config.toml
num_key_value_heads = 1
intermediate_size = 256
vocab_size = 8192
norm = "rmsnorm"
rope_theta = 10000.0
rope_fraction = 1.0
attn_scale = 0.125
parallel_block = false
init_std_o = 0.00737
beta1 = 0.9
lr_head = 0.00546
train_tokens = 153200000
dataset = "wikipedia_en"
MLP neurons of a small language model. Each row is named by its layer, matrix (gate and up: input weights) and neuron, and shows model dimensions 64-191. Each number is 128 + 24 x the weight over its row's rms, rounded and kept within 0 to 255. Numbers have three digits each. A neuron's up and down rows have the sign that makes its largest values positive.
After each neuron's rows, "fires on" lists the tokens most often at its 100 highest values on Wikipedia text that the model never trained on; "fires after" lists the tokens most often just before its 100 highest values on Wikipedia text that the model never trained on.

L2.gate160:128134103134132135142117106142127147125167179108160097110123127084092123118155174145144133133100129117135078133153158138144162134126153151119110116075119127123139130116125171156142140152160146141100107107137175121103098153123149099078119136128110121119097118107100137162124092127103121131168111147152134102162090138124090143079125128138129132083153180140122152119121095138098128147177
L2.up160:136134115144108123164106138133147153170133142129151170183143094137121117088185139133115094087109119127119120125151083142056128106169131119117114169111152146116108140165131094156082155129099115096093125166106158135153143133134145129114133115124158108077108100148155140095137130130112127111122130120124151067120178171098187151107148138166101128108121163095139142132107121129129178161127
fires on: "="
fires after: "\n\n", "\n"

L5.gate45:102101147122142139132153132067096088127147136124114109124105144145165107128162127122129110147146186161124133138114129102104181160134134145090106138105113140100104131105157158134102119131129139170141097140139170087128123137127160152151107172136131107119142110120131128152124104117101149119151101135127147104114125055113107115124152144090116085071118173116102146126098142174143120102137
L5.up45:117169119156132147138109150117125107115122099134135141156154167133126133135121116152151131147102096114114088111163096149147132119112167135131089094097127091082094117108171144163102132168113141168152122129129122116091106140122134156088099146138141111105124155120112125163105103150125143101108120109113166116091143170118163159135115134111111115128153107131099174048085076103133133129138
fires on: "=", "."
fires after: "\n\n"

L7.gate140:118110103114089135105120126141173110097127127161132133122175155109113140099120135125111101109113150090098118163117105141165130121110138122112163117166139127172149107172160118107108140127111133153115136132115099136184129128131106156096078127132127099076116094099103169139189141101094109143122177098139121160106146158123081144151154150122072113149119086111114120121141147134144122145174
L7.up140:148143125076118110112153138092148168119162123147168129088127115161113148124084112142144120153094105124140090137114110087119129083151150105116142145171162157117122136141118151131097158137132135158131108109126132143124129095144135095103127124114127131101148122126098130178165131138098075134116113167144109119106099114126125140095094128122083116108139095080129098113141127112132080082150
fires on: "|", "\n", " in"
fires after: "-", ")", " |"

L5.gate24:146086115132133094112127155130112162150159170132094142125142145133103140139153132156100123130126133088105118138120143126113117108098128108141126180141125124155100093119104142152128136062137132121118132109103143136124173147106179187137104123129140106119143129138112125109131161096139159150128151114165166116149122161118167099132158114156135139138111127155176105121137158148130105110065
L5.up24:092113096148140149154111158125150138119116129120120113127118111135125148113158123135194138160107106165146124107139137186126137118076101131142105146130100150132165106153105154129125147164100125112117124112131110145148108162048118149128092065164147143116104173131101123125151093165141121127146099098151124094100136146131109181141164134179115112137105076152093167128127143096139134138145
fires on: "-", "si", "ta", "isi"
fires after: "|", " Ver"

L7.gate54:170176111131120131127107139134131156105201127133195138130140092136096144140144112152113150082123101143142106098111098132139112100129102132115173120165118134122109098123156164150120110144195170122128127158136162138109142125133166140121127100123087118134099131142136134077159130120135171143137142145137108136126153154061133138098114145114131104146150147128134140114132110130071124099102
L7.up54:122112180135102132141089114146106135128129125158136102117095102122191120125101093140148122145091160144165101111134135103115142119127134111124125114120123113157079115117122102141128101126139101138139124133106160073139136153165123134137110115136123118131145120128138114072090154118133148139157101109141131150144099083119152127138186149169123088108142096107100120177112105099105125146093
fires on: "\n\n", "\n", "|", "-"
fires after: "=", "\n", "\n\n", ".", "|"

L9.gate84:111129113146175164122147120087170168137150107135111115122154128091107182139144116137153118104137126146122147173122112097130132135112117124123099154107087138160183126128130144130147120101116154106119099140146094083143088133132133099152102120121161159102165133147131088080106128109127150127105116121131120144115137134120093126167144135069111148180140118113131113121158147150118118102119
L9.up84:111117130149123099120124142152119110145125083127138133153122118147119107114178132163117133129102137148143133149126080158073085098136134130136117138139118161119072133103123106115120163075129141132147097112132162159139131109087164120083133161134147147121108158102153116179129150122124151096156119144165134113088090134127171145134149127103127139096139140128158155150106089104137150138102
fires on: " Japanese", " and", " Mexican", " a", " American", "an"
fires after: ",", " an", " a", "\n\n"

L9.gate240:109142190155147153118128108113110108169108145147104104158150112119138105098151108127186122120136155102097171166154080126138132154159075135093135158102112094156139116165119090154112121139140104088123117122171096148115172124093132140111123145107170076075119147158106113137113107124114138120154133116161154134109148119144135129111094103157131101118086152138092161166147134133125144113166
L9.up240:143137121124123079118082119138167113113164134142140093154152167143132190139094153139153078114159134132119100145107159136148117112130100156084070141103122131122122131151182089124130169129128161154106114147128121155144135109103150088110151121113144133098164165125144115176103098112120169128137128121186125140166154109151109092097123143108156117120102145122121139100141102127160126142122
fires on: "=", "."
fires after: " =", "="

L9.gate125:088110131154152172120117115103113145115138095186135158098122158146155113121137166130116121145071137162166116138143093181111137137133128105151106124137167158095131143087096140152156152126112134146080096129139122136129140140101133146106112169138149053132146138127068115125111147148116141112136114134174109131078139130136133124109131121114173103095134132132094129111143154127152098144129
L9.up125:122155127126078128145117152130087138118140113080127153120101106101124100135127139124123105129090149134156107071143163145129176132125169158110111167121160135134143152124123122147146187120088100127096119146101146100119123151123159184134145131101131139087150130160104119142136102152133100114163132088087097129144164073098153110123109156127113133153093131182121137158128137111128152169160
fires on: "\n\n", "=", " ("
fires after: ".", "\n\n"

L5.gate136:093160103163125150115136129103139140150166131119148123140125170076107105118162119142179123161097178164128126134168169112154139138100114136142103138098176157126138136144133151128140105140132126166153088145137097137103125131136142173126103134093134106092124144192119098150158105121116095135141118136155146086089107107117101145111100104170115136122124119130133129123087145163147084115100
L5.up136:121111156134114134128113109104088114109125131181142134152154108093137126081128192107107115134088122129127097111130121132109158130149146101111138109109174137095146161150181143148113139127120101155153123138148123101108115147152094180112138174137116120133110129152133114072107104179115141099153119110129130128137086111145149138095116146085150131111127142169130149118155104097107113150099
fires on: "="
fires after: "\n\n", "\n"

L9.gate231:126158110137094095116165115132130150131093149159151126163111097124095150085142101120140093117114146132103162173130141126137128122088145167155108136122107159140161152108111162090147129117133156125134145113132118140105149102107122144105152102150131128123129177127143189141131158166160136068141103087098137127165117124117141121085106145146133121152135132151133175093118143162130143151077
L9.up231:115087166170112154109083095090108130137167144108168139126122118099123103142144156118116154115147105178114164138140122138137135158144158131160127096120124120139079124098123070157146075134134131096142175120176130147149096133170122108086128135137141115134144144157136111091157131103105147109137138157086109141116058125136148083129141103126082124123135103124127090133114161125149137119143
fires on: "="
fires after: "="

L7.gate28:126132128178107160144116116103138138110136114161148125136105131112155128127156117176121116160104169140124110130116136131158158151169119139087116105112097142125125133139123158112114185135163126163150068142164138099107130147130102144112056162125107092129119153142118090142116110126094134156154146157131135084092168132141086134075111120135126126128118143121126154162119085134127151116147
L7.up28:156120104151087104163089107109146145102173156128133117133140111096139144087151181161106102120136127100125113146132182157151107082110185144093089158134168163151130118137117167129144160150148138163164129166162084077119128161123147126103152147108119107143154105119120128114129145180162141106150111072118152135153127135136138143119161106098110111117136117130108166161165104156135109129116
fires on: "=", " had", ")"
fires after: "\n\n"

L2.gate204:149120067106163178129131128142134108086155134107141117130121101116167141124160166131146094140122126141177108109118135138107148157167114112112134083112115130146126112098182144191164111128134122153147133101120136102083106173134133160100084138127118104103131139111105127138123092125070135115148136126104112116143121129138091146157118159126121111077118163142124131147121144139143121141106
L2.up204:157115185128084109117131083121124119126128143145170126157133133132135107127165131118143138140094162162139073113146131138110112081132173149129135138108107149121130158168136138136132117088125116119127134146131094139107163153104170146128116167082150095086124137125137144125110137158145130112173107156154126110097163170123136161077136128138100131141081129156117190102099123103192102115095
fires on: "="
fires after: "\n\n"

L9.gate55:170155154114133146161150125132141141160124146114132116141129125142122120134113119149100100157183146132150091136123143119150120116144103113145172078116181135146167117124131103149090109127099131120126091131158135097101166176124107113154110126090161130086150173131125110162167147115144110107140123139200129133115122106159136156126123144135061159152116118120112132092098151126106084120143
L9.up55:132106114112102106147125165142090137099132110133135114109143125090152144128122103143101111156127101129117138149121117138107135137127131118114162109128077059145133149113145169111161093132145149133097132120133155149112110098103146147136119087138110102134112142118120151114163117110172133116176165092185110093104179083186111140122099168125125137092144093126128124143124139137177091107128
fires on: "-"
fires after: "-", "|"

L7.gate184:111146112143111116119114105147144109086120107106141175132144144124171144103109153140120150124096104100119090136123112115174161126134122133194105050135095122137120061179126128099133117116151074121130103132122113128136112099103145091142111091132133159112126140107169129110166110126141160171142163177141134143111160127146097121137132136142140126116131073128125114103157106137115108110105
L7.up184:089109125121095151191126117127105133114125142114140151129122112102107114136165171125121145110106106125124161132125145115117159112135122097128110112098153095149161122120147147147139147107138090141132151054134148149170115142152160144165116128130120134120088120144127124107132158110074127177075137182123107143193086156122111127070100109114082120103149161132112091140141128136112111116140
fires on: "|", "\n", " 184", "19"
fires after: "\n\n", "\n", ")", " in"

L9.gate190:170112121171154113125104161131151093084119151143125125165121139150133127093103138154160116159091162139130125148104102102092101131091146113142134092180085115128132080127157156110099157162127111132102142126158130103129163100109149078129112094106101112100146112134147136120131113131079151126123116138140154118155120121119118177096134122129149104107113135087126075082135166119119145121091
L9.up190:135129121141103144136142111078145099088133111114156129122108114119130149093151121134162157149128154113127096199142148100152094092100143142193118142177126121128095111108097154164105186153142127155150166119148091097135155098138137128112114145140117177125096132133159153155151157161140121148128147164111129101130135124132166124123120130128132075135105114134156109096133125104134098122134
fires on: "|", " |", "-"
fires after: "\n", " 3", " 2"

L2.gate33:095075105145150114137130079131123089093105149124084118140149143131042162121142165136171162149142156139134143127149145127143087150109166161157107141158138120116111093127168150176110134113066147114106128121131122134109145119115121175120134141174149105105133121124090119134162126123118165137166119148097129120124135165112091091121177156138121125111099139126151106122140131165120100149156
L2.up33:118159162147115133134091131131140144112107134139128139169093182120120177124142098119133089128188108134157105118150116099148096116116137151161143135149144089142111115139098160111138084091139145128120146139105128131143163165159083129116158078080103172146143103131150124135155102109114129107117122076140139101121129125123132123140115153111125136117150106158123112179155123130162144120125
fires on: " of", " following", ".", " such", "od"
fires after: " one", " St", " the", " The", " One"

L2.gate37:121133146139101152145075141135117146072157176156149154124097117154071132074137124127127133099114139136154088134147079136159136104102141144114118144100143109132097121077168092114156141180147136092150136148126122122184118139097104101171104133132101094098118105157128142119131120110136135163145140109149090126106095123131106137132166114122128130103163172101142121113103123142126122112151
L2.up37:117132140122126135141145059105104103124143116116176136149114149148116094140127112080141142112110126084144097144138145103134165090148163136102107152125126131123155135122122090125112170131111124128129096128173156131149167122142116092167135126082107171134126135159098153150143130110145126139126114145116165115115092134100146105130102108142130119093138161168169136101142130106126127075157
fires on: "-", "1"
fires after: "\n", "\n\n"

L6.gate160:123153149133093101141110133115141148147117137127113128149128098110153122143137123087112128171126157122120111152171075151135167092099126124161144127140115099151120128142162152175106090092119098112125095152149150105105121154103133142150095151113131136127093132124121138177137144098138135122156114128195127111114172117146091139131109126115153098128157110143070152121114083116117129079125
L6.up160:125164096101119153138112148129140111109147088103163155148093150118124116077118105136176118149170123170108134141131104119167127080121072138127089131127092121131120091120107148158152116115118132099117116094095125142145158131125151143137158149092160113105149143168094107133138138140100148094155151152155090146116094096109139095122124172119130132110140154165144134150065119142174117132104
fires on: "|", " |"
fires after: "\n", " 5", " 4"

L6.gate156:134167115132133137140099118132110103112142108126131122133127145092132107098136132121158126173116127105101153135131088099143096110124157157148102103128094180137162121101156131180138115149154153148118116145139132138135141136149147140112114106077139135144109100100109136132088122175099093119193143164114095127115163143136160155101161174177126144140076144149116159106099118126130084138090
L6.up156:145103142128121139119160126124064103144121105127139117129124116098169136141148110091122147106114177114126110167126100088105117127112124120172133152125122094134175128133119081141132129155130076155132137116125129122103131121114149166101121102090121147086116094168131102123108127091128134126080139164126132130136167119158109121106127140141116081125140044167122086089082112125131137117113
fires on: "|", "\n"
fires after: "\n", ")", "\""